MLP neurons of a small language model. Each row is named by its layer, matrix (up: input weights; down: output weights) and neuron, and shows model dimensions 240-303. Each number is 50 + 15 x the weight over its row's rms, rounded and kept within 0 to 99.
After each neuron's rows, "fires after" lists the tokens most often just before its 100 highest values on Wikipedia text that the model never trained on.

L2.up460:46 64 73 48 31 54 68 48 57 35 39 48 66 51 11 49 44 64 60 82 55 48 65 30 41 41 77 53 55 32 72 56 47 50 63 54 45 49 43 53 20 38 61 07 70 41 31 43 63 26 52 61 44 23 41 43 43 37 42 38 61 70 70 45
L2.down460:44 39 38 50 62 22 60 61 60 64 49 72 57 35 77 81 60 59 43 24 56 35 20 33 51 19 53 28 57 44 46 68 59 46 29 43 59 56 76 48 55 62 77 52 41 58 74 41 51 73 70 46 54 48 65 67 26 47 55 66 73 57 38 66
fires after: " A", "A", "E", " No", "ly", "S"

L2.up47:46 55 12 43 49 46 21 60 69 27 44 23 55 51 34 50 67 51 57 63 55 87 63 61 46 85 69 63 64 28 60 51 68 64 53 47 39 53 21 61 49 38 42 13 62 43 18 55 50 63 66 10 76 55 55 48 22 33 57 38 49 38 37 67
L2.down47:27 46 50 56 49 56 57 40 47 49 30 42 33 62 55 27 65 43 33 35 28 65 60 46 53 59 79 47 38 50 75 36 50 48 55 42 58 27 38 71 34 61 50 40 46 47 31 42 30 90 74 70 61 41 66 48 38 51 47 24 44 42 28 32
fires after: " 19", ",", "born", "|", "\n", "="

L2.up750:46 62 54 45 35 49 51 62 56 67 42 46 49 51 64 46 52 24 26 43 51 42 50 22 55 38 20 50 45 44 51 47 68 91 55 45 59 56 48 28 53 44 27 55 30 19 40 05 52 45 39 38 38 28 61 40 54 52 36 70 61 50 34 51
L2.down750:30 74 55 51 64 58 47 55 54 34 45 38 51 63 74 71 46 01 45 42 38 52 31 30 45 26 31 36 55 73 51 44 24 24 43 51 45 46 29 46 41 75 68 36 46 36 70 54 46 46 46 40 55 18 48 37 52 54 63 75 41 48 40 58
fires after: ",", " to", " of", " in", " would", " |"

L2.up502:34 58 50 66 68 99 51 80 38 44 65 59 76 60 62 76 32 44 88 61 25 46 30 26 79 56 69 43 31 56 52 52 54 23 77 50 55 42 37 62 62 47 36 56 57 57 49 75 48 39 53 61 69 59 50 39 36 27 67 57 67 39 45 50
L2.down502:70 57 49 43 38 48 43 43 68 43 52 63 36 25 38 53 54 65 41 81 44 53 80 25 28 36 58 46 46 58 39 38 32 50 30 55 71 51 39 66 52 45 27 41 31 29 36 45 46 57 50 46 63 62 61 52 40 38 54 52 39 55 42 29
fires after: " the", " is", " The", " in", "The"

L2.up1090:56 45 67 61 25 70 77 35 33 74 43 51 82 65 51 54 60 23 64 23 65 44 00 69 59 58 70 61 82 60 56 36 85 34 79 45 62 55 60 39 57 36 30 77 43 34 21 59 63 55 53 48 31 49 40 40 31 67 53 43 67 32 70 70
L2.down1090:44 57 52 38 40 64 50 41 45 39 81 61 45 53 49 46 56 51 62 63 50 75 18 52 87 37 49 24 38 57 42 28 36 50 21 55 77 34 35 33 78 64 62 38 47 40 62 41 27 63 52 53 66 60 50 34 73 60 57 70 42 48 61 33
fires after: " to", " a", " is", ",", " an", " in"

L2.up1167:44 54 45 74 24 39 04 67 36 48 77 81 47 63 26 46 59 46 66 53 26 68 48 36 43 55 75 43 52 37 44 52 22 61 62 72 44 28 44 42 70 48 25 34 43 43 48 25 48 47 57 74 49 53 38 52 46 66 53 39 47 54 47 91
L2.down1167:16 63 35 54 45 30 34 73 44 53 53 61 37 59 22 51 47 33 66 57 57 78 55 31 52 59 68 59 49 53 35 41 14 86 33 59 56 53 34 36 70 46 57 45 81 41 63 25 70 48 59 70 52 67 62 28 46 71 38 33 59 57 64 66
fires after: "\n", " Team", "%", "ate", " ", "s"

L2.up322:19 61 34 50 25 41 55 57 34 19 69 37 65 78 21 53 53 67 78 41 41 71 48 49 68 41 43 60 80 44 42 49 57 26 37 70 64 33 56 41 59 44 43 51 28 49 62 65 12 44 52 29 22 62 50 47 34 37 47 71 29 40 53 68
L2.down322:73 35 67 42 59 42 46 34 74 62 59 53 62 28 22 52 56 57 36 51 54 49 41 64 44 53 59 57 38 30 54 56 50 43 40 61 52 61 74 34 27 69 51 41 50 43 40 71 38 36 50 49 75 46 59 32 33 52 32 68 57 59 29 51
fires after: "\n", "|", " |", " the", " "

L2.up1091:31 49 46 88 46 58 17 40 69 28 42 81 49 52 62 35 45 65 40 51 52 82 53 35 50 38 36 66 59 45 50 45 48 22 33 60 66 34 42 45 24 35 47 26 66 56 46 36 48 67 49 39 54 45 42 35 44 46 28 34 39 36 47 53
L2.down1091:34 53 72 52 55 65 31 44 53 16 41 43 58 27 61 74 25 60 67 49 29 53 51 69 45 58 33 82 63 37 55 32 54 60 43 66 41 51 32 76 51 31 62 47 60 42 39 57 68 52 91 37 30 26 58 13 32 64 58 65 61 54 71 58
fires after: " in", ",", " January", " March", " June", " February"

L2.up521:50 70 36 18 57 76 36 76 37 52 40 57 61 44 59 63 68 62 71 87 89 44 45 61 59 83 99 57 67 43 74 42 63 58 80 32 19 46 17 69 56 59 54 41 46 50 43 63 45 18 58 39 51 52 31 66 51 30 38 34 47 49 50 63
L2.down521:46 59 52 50 51 67 62 42 14 54 56 61 68 63 39 31 46 70 42 48 65 37 59 32 20 59 77 54 46 37 57 61 68 41 48 50 56 43 62 44 69 47 65 66 52 38 38 54 51 67 54 60 42 49 74 51 48 39 29 68 66 50 52 85
fires after: " 19", "–19", " (19", " 18"

L2.up467:44 57 30 49 36 67 44 53 47 59 68 42 46 36 64 44 45 60 35 59 79 64 78 67 57 39 62 67 46 22 46 30 58 39 36 43 48 56 41 28 66 26 34 55 49 45 38 77 47 41 56 47 47 43 49 48 66 53 17 71 63 62 38 49
L2.down467:44 38 50 39 42 59 64 33 51 24 50 44 50 27 23 45 51 60 60 55 62 44 35 53 56 39 14 36 41 32 33 59 50 55 64 48 57 63 38 43 37 66 37 52 32 74 42 60 51 62 61 52 25 46 71 61 30 45 68 81 76 51 48 31
fires after: " |", "|", "-"

L2.up938:55 45 46 50 32 51 39 27 58 39 33 71 48 55 48 60 34 51 24 46 66 45 45 49 71 74 36 47 34 35 37 38 46 51 62 42 64 40 44 53 63 47 50 71 37 58 56 48 45 57 59 58 28 61 48 37 25 53 55 70 75 63 52 71
L2.down938:86 53 27 47 57 55 15 54 42 64 18 42 71 47 42 38 46 67 61 63 59 40 46 43 16 52 32 38 38 68 57 51 51 31 63 57 63 41 16 51 60 43 65 45 47 37 19 14 35 45 42 81 58 27 79 55 38 63 69 64 14 50 53 79
fires after: " ", " was", " were", " is"

L2.up727:36 39 43 39 20 39 43 31 57 61 74 26 44 40 56 67 23 50 78 65 54 67 28 76 65 54 92 49 62 49 34 28 67 46 59 31 46 48 53 55 57 20 36 51 42 60 47 69 45 50 76 33 55 65 72 24 40 63 51 75 47 59 31 35
L2.down727:56 34 49 64 36 28 76 69 50 46 16 66 52 33 42 47 29 50 60 59 23 50 33 33 57 29 29 67 51 38 65 34 39 37 62 62 58 22 38 56 46 54 33 78 50 73 66 53 57 85 33 55 25 77 51 62 51 54 47 70 55 50 28 44
fires after: "\n", "-", "==", ":", "s", "S"

L2.up1081:49 52 59 65 36 33 51 25 73 47 50 71 59 67 55 57 40 65 29 50 43 44 79 68 66 51 48 57 39 57 67 45 31 51 56 43 19 47 41 63 67 44 43 55 38 59 60 18 84 38 63 54 62 62 46 39 46 51 43 50 54 48 60 98
L2.down1081:18 40 44 63 50 51 62 46 24 25 50 74 32 50 26 34 40 62 46 47 28 49 54 40 50 36 58 66 81 56 51 50 61 62 50 34 23 59 51 49 69 55 57 47 22 36 20 54 62 47 74 42 16 39 85 54 47 66 33 51 37 49 76 41
fires after: " to", " in", " "

L2.up1406:54 20 37 78 27 41 43 49 43 58 62 63 25 74 17 45 66 66 31 40 28 62 26 66 55 38 49 40 36 53 31 59 37 45 49 35 17 39 50 53 25 53 60 47 25 49 50 50 64 28 58 29 43 50 53 28 39 47 45 89 47 48 71 42
L2.down1406:47 42 31 50 71 57 36 30 62 59 54 53 55 51 08 39 54 26 52 47 47 38 45 53 39 66 54 29 60 53 50 63 43 46 52 81 49 45 51 57 29 72 50 37 41 69 51 33 55 74 31 09 81 46 55 70 41 59 49 69 66 54 53 47
fires after: " (", "-", " −", " ", " |"

L2.up84:51 82 60 33 60 63 68 49 47 46 47 38 53 70 42 50 58 39 31 60 34 55 29 60 54 88 38 72 64 54 46 38 43 30 33 42 73 44 55 55 64 31 29 41 36 35 42 38 78 48 57 49 76 38 39 64 60 57 45 79 68 52 51 63
L2.down84:54 62 34 64 42 68 42 46 60 42 38 46 63 33 27 87 81 55 38 33 63 56 22 62 11 42 46 42 44 42 62 58 32 70 44 39 50 49 45 39 37 61 41 53 58 60 50 76 58 40 52 46 48 78 19 48 49 43 31 29 55 51 51 45
fires after: " |", ":", ".", ",", "|", " the"

L2.up1096:58 28 48 38 59 65 25 46 42 25 46 58 68 38 74 46 45 42 41 64 46 63 47 67 60 53 72 45 66 06 70 42 64 33 59 41 65 52 37 31 71 31 41 78 60 49 28 46 45 36 60 51 63 47 51 45 37 56 28 63 65 35 41 62
L2.down1096:52 75 45 65 69 48 42 27 56 71 62 46 60 68 56 24 64 45 52 60 47 60 65 52 38 23 39 22 48 60 38 49 48 45 28 38 61 68 55 41 63 84 43 70 66 49 21 64 48 42 72 42 71 54 51 41 58 30 51 28 46 63 68 79
fires after: " |", ";", ":", "-"

L2.up1449:39 39 40 40 47 46 38 32 58 64 67 67 63 59 10 50 66 39 33 61 74 34 48 50 51 55 79 68 75 21 46 25 83 43 40 69 70 62 37 60 79 17 48 09 33 52 17 45 36 35 60 52 39 45 61 56 34 70 44 62 82 56 25 60
L2.down1449:28 69 49 11 58 78 46 27 44 55 45 55 67 19 91 33 80 53 23 37 60 63 57 68 43 30 33 53 45 52 46 50 67 35 42 49 28 85 44 60 54 29 73 47 45 43 39 35 42 50 57 41 50 60 57 43 50 70 35 55 33 46 48 62
fires after: "\n", " 19", "=="

L2.up593:18 37 27 37 52 46 21 40 41 35 75 42 33 46 53 38 62 43 47 61 76 77 59 59 53 44 65 59 40 35 34 37 47 62 37 53 37 56 37 43 46 31 52 59 64 56 56 50 48 20 73 35 43 34 43 56 43 36 56 64 36 57 41 80
L2.down593:63 63 49 84 63 45 35 71 44 50 51 34 43 54 46 56 54 41 14 55 62 61 60 73 48 62 46 51 49 69 59 43 46 64 47 68 23 31 71 55 68 45 36 46 66 44 68 42 62 40 49 34 44 54 31 36 58 42 62 48 52 38 78 43
fires after: " |", " ", " in"

L2.up845:42 50 46 46 21 38 18 45 55 72 68 54 50 47 59 43 36 42 22 48 73 52 41 58 56 37 52 52 58 56 54 31 56 75 56 24 14 39 32 20 17 34 21 48 72 48 43 48 71 44 76 48 41 59 40 52 62 74 46 30 50 49 49 69
L2.down845:46 55 58 63 43 55 25 49 53 68 26 53 47 67 64 66 43 77 40 58 64 65 42 46 40 47 46 39 59 64 54 40 44 36 42 61 70 28 65 40 58 73 67 63 58 67 75 55 25 40 58 73 26 64 48 53 68 37 35 43 55 39 58 48
fires after: ",", " of", " in"

L2.up36:44 50 64 42 69 65 24 50 61 58 66 57 56 63 53 29 31 46 47 67 41 59 55 46 63 83 84 61 38 46 56 25 49 53 70 37 20 59 30 39 15 54 45 21 31 50 62 63 65 39 69 03 85 80 44 32 59 46 42 55 59 53 64 57
L2.down36:70 55 31 65 57 43 54 70 39 42 58 67 65 47 52 54 60 19 40 62 43 55 35 53 41 68 41 52 17 53 54 59 46 50 65 59 79 68 34 82 14 63 34 48 44 73 40 50 56 26 58 71 46 53 70 51 36 42 38 70 64 66 60 48
fires after: "s", "p", " Re", " re", "st", " dis"

L2.up820:45 23 49 56 46 46 36 37 68 83 48 60 41 59 53 49 47 55 46 55 77 64 65 36 59 43 44 41 47 49 44 43 42 61 67 48 58 34 42 45 46 57 40 55 46 43 49 38 40 66 46 41 27 41 37 26 40 69 36 47 70 33 29 56
L2.down820:54 64 22 30 46 74 55 60 34 47 38 52 46 28 18 58 35 54 74 21 47 57 44 76 58 38 50 47 72 66 23 20 51 56 29 52 13 47 62 44 38 46 20 29 41 63 75 34 48 35 39 52 43 28 39 68 48 37 81 52 79 56 72 47
fires after: ",", " election", "ular"

L2.up332:27 20 32 72 40 58 47 45 07 51 51 31 79 38 31 73 63 46 32 33 65 35 40 67 64 96 68 52 43 48 28 40 47 55 66 60 48 37 39 44 54 44 46 43 59 42 35 61 49 66 51 41 45 63 63 58 49 51 60 62 64 57 60 42
L2.down332:65 47 40 28 60 17 40 68 36 57 20 37 84 55 33 58 99 24 37 35 32 71 53 53 58 53 67 25 43 60 35 63 53 68 30 12 29 57 38 38 55 50 63 56 57 43 40 68 55 69 33 62 37 49 57 69 52 53 58 44 38 54 48 48
fires after: " the", "|", " con", "-", " |"

L2.up694:45 44 37 43 65 53 16 37 45 34 65 53 46 54 05 51 41 51 26 52 35 60 58 69 49 38 54 51 56 28 47 48 59 51 51 37 56 57 34 51 30 52 30 38 50 52 40 84 42 24 61 50 56 44 49 66 43 54 07 54 55 42 43 59
L2.down694:41 50 48 58 39 59 45 14 53 35 51 69 71 59 42 51 55 30 50 60 53 34 61 40 69 62 49 18 80 50 56 52 36 31 59 52 60 43 43 49 45 67 75 56 59 46 37 72 44 52 43 49 30 42 36 62 50 54 50 54 47 51 22 64
fires after: ".", " ("

L2.up952:49 44 47 53 52 49 46 72 36 28 28 45 50 69 47 54 58 64 23 43 48 51 39 39 34 62 65 59 35 44 52 58 50 49 59 42 50 48 62 24 46 30 37 35 44 43 47 30 61 27 52 47 54 45 20 58 42 36 28 76 68 55 66 47
L2.down952:49 27 53 48 43 61 31 49 56 61 24 37 37 38 16 39 52 32 47 36 48 47 45 53 46 45 67 30 61 53 18 44 84 58 29 38 42 47 48 19 43 49 48 75 51 35 51 67 30 56 64 52 54 62 53 36 49 52 33 65 23 51 62 40
fires after: "-", " |", "/", "–", "|", "–1"

L2.up531:41 61 55 44 49 96 67 44 45 65 68 45 81 50 27 63 50 20 54 67 82 34 46 77 84 77 99 50 70 38 54 41 64 23 34 73 49 38 38 58 23 44 51 19 50 53 33 79 70 40 59 50 47 70 61 66 55 47 14 40 30 71 35 62
L2.down531:67 41 59 55 51 44 40 73 30 42 60 64 39 47 66 57 35 79 51 54 31 79 56 60 53 53 50 29 82 40 55 57 46 50 51 53 38 32 65 37 66 40 37 52 26 73 49 40 40 77 68 46 39 66 39 66 39 77 33 46 58 66 52 58
fires after: " 19", " In"

L2.up1001:34 57 67 41 32 46 72 81 65 84 66 29 53 77 53 73 63 65 67 48 57 45 58 26 32 43 39 50 49 48 58 35 34 23 46 79 51 31 34 59 62 48 59 26 16 51 44 60 16 67 46 54 28 44 71 45 22 44 28 39 63 59 46 51
L2.down1001:55 50 13 52 23 66 32 48 40 50 52 77 44 48 45 28 35 42 65 35 65 89 40 49 36 55 66 70 62 38 37 60 33 36 50 00 37 46 63 45 65 28 43 82 45 21 56 42 44 36 44 30 60 54 40 57 44 36 59 40 59 48 33 51
fires after: "'", " (", "H", " \"", "A"

L2.up942:60 43 58 58 43 36 55 57 79 50 41 80 23 55 55 38 55 29 41 45 53 74 57 73 61 59 60 43 37 43 44 49 44 51 64 44 85 49 48 45 57 55 31 63 23 51 40 58 46 63 39 63 34 38 20 63 57 60 53 31 40 37 32 51
L2.down942:55 25 53 48 74 60 24 31 43 33 32 44 62 32 24 62 70 27 68 38 63 62 42 69 33 70 47 44 53 70 70 53 75 38 30 59 57 30 64 46 66 37 53 43 71 44 55 58 51 31 59 46 61 43 81 58 52 69 21 47 63 52 48 42
fires after: " ", ",", "s", " election"

L2.up1716:48 69 19 46 56 37 47 80 46 56 34 76 63 43 41 35 31 88 22 75 35 52 60 53 62 85 75 48 49 36 59 44 63 36 57 50 69 53 49 35 38 52 56 37 69 30 49 51 61 79 49 46 54 77 26 24 57 69 54 65 59 41 34 57
L2.down1716:57 52 51 55 74 34 60 63 22 48 41 36 45 57 33 52 61 34 44 49 37 59 70 71 44 29 52 61 47 24 47 59 46 38 68 42 64 22 42 65 27 53 55 62 45 41 60 42 47 44 51 55 71 55 72 44 42 22 46 42 54 45 82 28
fires after: "\n", "|", " |", " the"

L2.up540:44 46 45 55 40 53 47 50 22 73 56 41 69 55 39 54 61 33 41 52 66 77 51 70 51 50 61 49 50 28 67 32 80 73 66 55 43 31 38 32 57 43 64 45 55 35 55 72 65 48 65 59 43 38 31 29 49 48 27 40 35 44 56 50
L2.down540:39 30 68 41 56 52 38 60 60 49 61 48 49 61 57 82 37 41 53 53 53 52 42 29 42 38 14 80 63 61 60 52 45 42 53 56 52 53 55 64 73 43 30 32 50 62 30 46 34 63 64 68 43 49 31 37 53 50 51 35 46 44 54 83
fires after: " 19", " (19", " O", "–"

L2.up602:46 48 57 37 58 52 45 48 17 52 69 20 63 65 51 36 79 45 35 39 67 53 39 59 40 48 53 62 60 49 54 40 58 32 41 35 28 66 36 43 79 19 23 37 59 28 40 55 37 41 54 60 55 51 47 73 34 72 17 58 79 43 51 48
L2.down602:59 52 58 42 64 47 33 17 76 61 55 58 49 08 35 43 65 33 54 76 51 39 33 60 54 38 58 25 35 69 36 48 45 48 32 56 56 44 73 30 62 37 76 54 66 53 37 28 49 51 57 63 50 65 60 30 64 49 41 54 44 55 48 54
fires after: " |", " ", " =", ";"

L2.up1656:46 41 43 45 07 66 27 48 63 67 30 39 45 69 82 62 46 86 74 48 57 55 35 34 23 71 27 60 54 52 43 41 49 26 69 48 00 50 34 39 62 54 33 24 41 57 38 60 28 77 45 51 00 59 63 55 61 49 47 69 46 45 54 44
L2.down1656:53 31 28 38 55 36 44 61 28 66 34 53 56 39 38 16 67 47 67 50 44 74 52 40 54 72 67 41 60 49 41 49 30 25 24 47 52 66 64 15 23 39 66 49 60 10 49 50 66 50 43 56 75 75 37 34 60 47 78 31 74 52 40 40
fires after: " ", " (", " ex", " \"", " in"

L2.up1734:38 44 60 79 40 57 42 73 37 56 54 32 13 61 18 34 61 57 66 42 56 56 44 31 22 62 37 57 70 31 46 53 35 52 70 28 60 37 41 48 34 47 30 26 60 57 51 25 30 61 65 56 49 58 30 79 57 64 54 39 48 32 37 44
L2.down1734:75 56 34 74 29 51 38 62 43 74 55 39 41 58 44 29 46 56 50 60 48 54 63 40 37 37 63 41 47 52 56 60 60 43 60 49 15 59 52 20 65 53 55 64 37 59 59 59 47 41 42 24 21 09 42 55 47 59 51 29 40 49 33 49
fires after: " ", ".", "s", "ur"

L2.up1163:24 46 45 32 57 53 38 70 52 27 62 46 72 57 34 57 41 57 75 40 58 62 27 31 60 36 48 76 84 50 32 26 13 70 34 58 35 29 39 44 29 44 59 32 55 37 37 49 36 55 67 35 68 52 19 45 42 81 54 50 48 28 60 37
L2.down1163:42 49 69 43 33 52 32 69 58 56 49 34 63 58 60 47 16 59 61 60 76 55 49 29 39 58 50 29 63 54 52 51 43 48 59 40 58 30 42 51 73 70 57 47 42 48 29 49 66 81 52 66 71 52 67 45 50 45 62 42 61 62 44 91
fires after: " the", " his", " a", " ", "s"

L2.up1021:37 84 36 16 50 43 53 64 22 18 18 29 25 50 48 46 56 71 57 79 45 64 31 60 83 71 48 56 48 65 50 20 56 38 45 56 21 43 42 52 60 52 44 44 66 36 46 65 59 54 38 50 47 60 31 52 45 37 60 47 71 47 47 63
L2.down1021:59 53 37 73 54 53 69 25 35 58 66 37 79 55 69 42 27 55 44 74 48 34 33 35 29 62 48 24 56 58 58 31 59 80 70 45 61 63 53 60 26 78 33 39 59 45 67 34 36 37 54 30 28 57 45 51 36 42 52 49 39 42 31 48
fires after: " the", ",", "te", " for", " 19", "ed"

L2.up877:51 40 26 67 54 49 21 36 79 31 61 68 65 52 47 51 28 67 32 61 50 68 42 83 41 64 69 68 85 38 34 48 70 54 50 38 55 41 34 61 62 38 33 66 60 36 36 51 52 28 70 53 51 46 29 38 65 52 45 69 59 61 50 46
L2.down877:68 47 37 37 33 55 52 41 82 26 57 45 65 68 44 50 44 48 53 42 39 47 60 63 56 45 46 51 58 31 14 45 50 40 74 56 64 39 52 40 37 36 65 55 52 56 44 38 54 83 43 20 25 61 53 58 48 62 32 64 53 52 47 32
fires after: "-", " f", "fer", "==", "ff", "|"

L2.up291:69 49 30 80 53 43 57 36 39 70 56 39 45 74 07 57 24 51 45 45 24 78 38 56 27 47 40 63 68 38 33 59 62 51 44 22 77 48 40 58 48 32 41 60 51 61 31 51 31 35 52 65 73 42 49 55 23 36 56 50 55 53 58 54
L2.down291:34 78 39 48 48 29 64 31 42 33 35 51 63 36 55 38 37 49 60 64 57 37 53 82 77 31 63 42 37 46 68 42 51 23 45 63 23 42 65 40 51 65 42 61 42 41 81 37 70 32 51 46 59 40 28 46 62 53 44 16 47 45 45 58
fires after: ".", " ", " |", "r"

L2.up463:45 78 61 60 55 55 71 52 29 54 35 43 64 57 37 14 67 61 24 69 53 34 66 55 55 42 49 66 61 37 66 33 62 56 44 39 43 54 43 35 59 53 39 36 74 51 50 60 60 37 62 58 52 67 13 59 37 30 51 40 56 51 55 98
L2.down463:56 53 52 47 43 34 43 62 28 54 63 65 33 69 55 42 70 92 57 44 60 54 62 36 45 48 88 34 28 26 56 51 30 57 47 47 73 41 29 46 18 39 24 46 56 45 47 44 31 62 60 77 47 63 44 54 30 71 50 60 45 54 59 33
fires after: ",", " as", "s", " in", "p", " of"

L2.up931:65 87 58 59 38 47 53 45 46 52 40 55 70 46 22 40 34 33 58 64 74 58 39 37 58 88 46 39 37 54 43 47 69 41 73 36 56 31 46 60 25 31 27 67 42 61 45 43 68 33 48 39 42 53 49 60 39 66 48 54 40 72 57 38
L2.down931:50 25 56 45 39 48 60 53 53 41 56 42 66 38 00 59 59 19 22 31 28 66 63 33 43 43 48 33 52 48 51 62 59 44 31 45 56 51 57 32 53 24 65 25 35 59 67 54 45 65 65 77 18 50 47 30 70 63 45 64 16 54 59 50
fires after: ",", ":", " |", " the", " of", " in"

L2.up804:40 60 37 51 22 77 22 61 43 48 71 81 61 34 66 69 46 66 71 49 69 48 68 37 52 55 80 44 57 18 76 29 84 43 80 38 29 43 40 46 71 47 59 78 50 58 23 68 64 30 57 36 50 29 69 36 34 49 18 43 75 64 50 52
L2.down804:50 45 48 50 54 53 63 48 43 53 49 51 39 28 58 32 62 14 51 61 69 62 26 29 39 60 64 53 56 56 77 45 71 55 59 44 47 53 46 76 46 56 54 77 47 48 66 50 66 43 36 36 21 40 54 57 48 64 43 42 52 25 55 69
fires after: " 19", " Vi", "′", ",", " (19"

L2.up1698:60 59 54 36 58 71 32 40 60 34 65 48 58 61 65 60 26 64 62 66 64 23 66 31 66 96 48 58 57 51 62 47 53 26 51 78 44 52 44 69 77 44 48 32 88 32 50 32 33 45 40 50 28 75 51 61 49 25 50 52 74 48 52 38
L2.down1698:60 41 45 20 49 52 54 35 46 58 64 35 44 39 00 46 43 37 44 78 44 39 25 54 59 73 58 66 45 40 57 71 33 33 46 50 69 42 59 66 24 59 57 03 35 53 41 77 73 60 48 43 99 43 60 55 49 49 53 54 82 51 58 30
fires after: " the", " a", " The", "\n", " in"

L2.up382:49 58 88 32 44 58 62 75 50 36 57 47 82 42 48 59 52 26 54 63 66 39 25 38 52 51 71 52 64 50 51 32 73 21 51 60 60 49 37 42 46 29 58 51 58 39 36 47 37 32 43 44 65 50 48 44 21 32 47 30 70 56 43 49
L2.down382:45 74 27 44 66 77 56 28 71 34 57 53 27 71 63 36 42 47 15 56 38 48 38 82 58 68 32 33 51 49 38 46 51 49 36 51 47 48 49 58 60 65 59 76 61 29 73 36 26 33 40 40 45 67 30 29 68 55 35 47 60 54 62 76
fires after: " the", " The", " a", " an", "The", "\n"

L2.up1099:57 63 70 27 41 52 46 18 53 53 45 74 55 61 44 50 46 63 55 64 27 39 43 40 69 58 21 70 48 49 47 42 79 63 64 62 58 37 47 27 32 35 55 52 51 28 26 52 60 45 64 49 29 40 64 37 20 58 52 67 84 58 23 54
L2.down1099:46 43 71 63 43 68 21 51 43 43 59 53 50 52 65 47 43 44 55 23 32 37 60 15 44 35 67 53 78 76 55 74 43 42 43 46 88 40 33 35 51 57 23 71 24 37 72 45 23 43 70 69 58 50 53 53 48 27 43 71 30 58 57 91
fires after: " A", " Al", " An", " as", "A", "c"

L2.up312:53 48 38 58 60 44 65 51 47 61 58 64 48 57 73 69 19 61 43 67 30 79 51 43 53 48 45 62 77 65 82 48 51 37 35 73 35 29 41 52 41 35 27 33 39 23 40 42 19 60 67 20 50 46 79 38 61 48 61 47 27 44 44 53
L2.down312:65 56 57 62 49 52 43 38 58 37 51 66 55 48 87 48 35 18 44 70 66 46 66 40 44 52 50 54 58 45 51 42 55 44 32 55 86 58 30 75 91 26 52 66 46 64 54 69 53 64 43 61 44 39 49 60 45 61 40 55 56 50 53 30
fires after: " St", " M", " D", " G", " F", " P"

L2.up967:42 33 60 46 40 40 35 36 65 54 55 47 52 59 52 50 48 61 29 46 81 30 54 51 35 57 59 59 65 49 62 50 20 77 58 59 30 61 47 45 23 44 55 42 54 39 19 29 25 49 61 31 66 46 49 41 23 44 53 52 67 53 55 61
L2.down967:60 60 47 59 55 66 68 42 43 83 55 43 53 43 42 48 62 44 55 30 45 38 64 32 36 64 70 47 49 08 56 75 48 39 19 43 54 48 52 45 55 40 48 61 43 57 21 45 70 60 38 60 57 52 51 74 39 60 46 51 51 66 56 39
fires after: " re", " dis", " pre", " de", "la", " con"

L2.up347:26 65 48 43 55 76 42 43 63 41 73 69 54 53 39 61 35 47 48 63 47 57 23 20 45 52 30 36 83 46 58 41 50 57 52 70 46 49 65 49 36 43 64 56 50 52 40 68 40 51 53 33 22 75 42 69 16 39 32 44 53 47 54 26
L2.down347:43 36 59 49 40 58 35 62 61 32 39 64 48 48 54 67 49 28 75 40 48 44 68 60 44 53 36 55 59 53 28 56 68 42 53 51 68 53 58 51 25 57 57 54 54 62 70 51 59 34 36 59 49 53 48 64 34 60 36 62 66 76 25 73
fires after: " (", " the", " and", " The"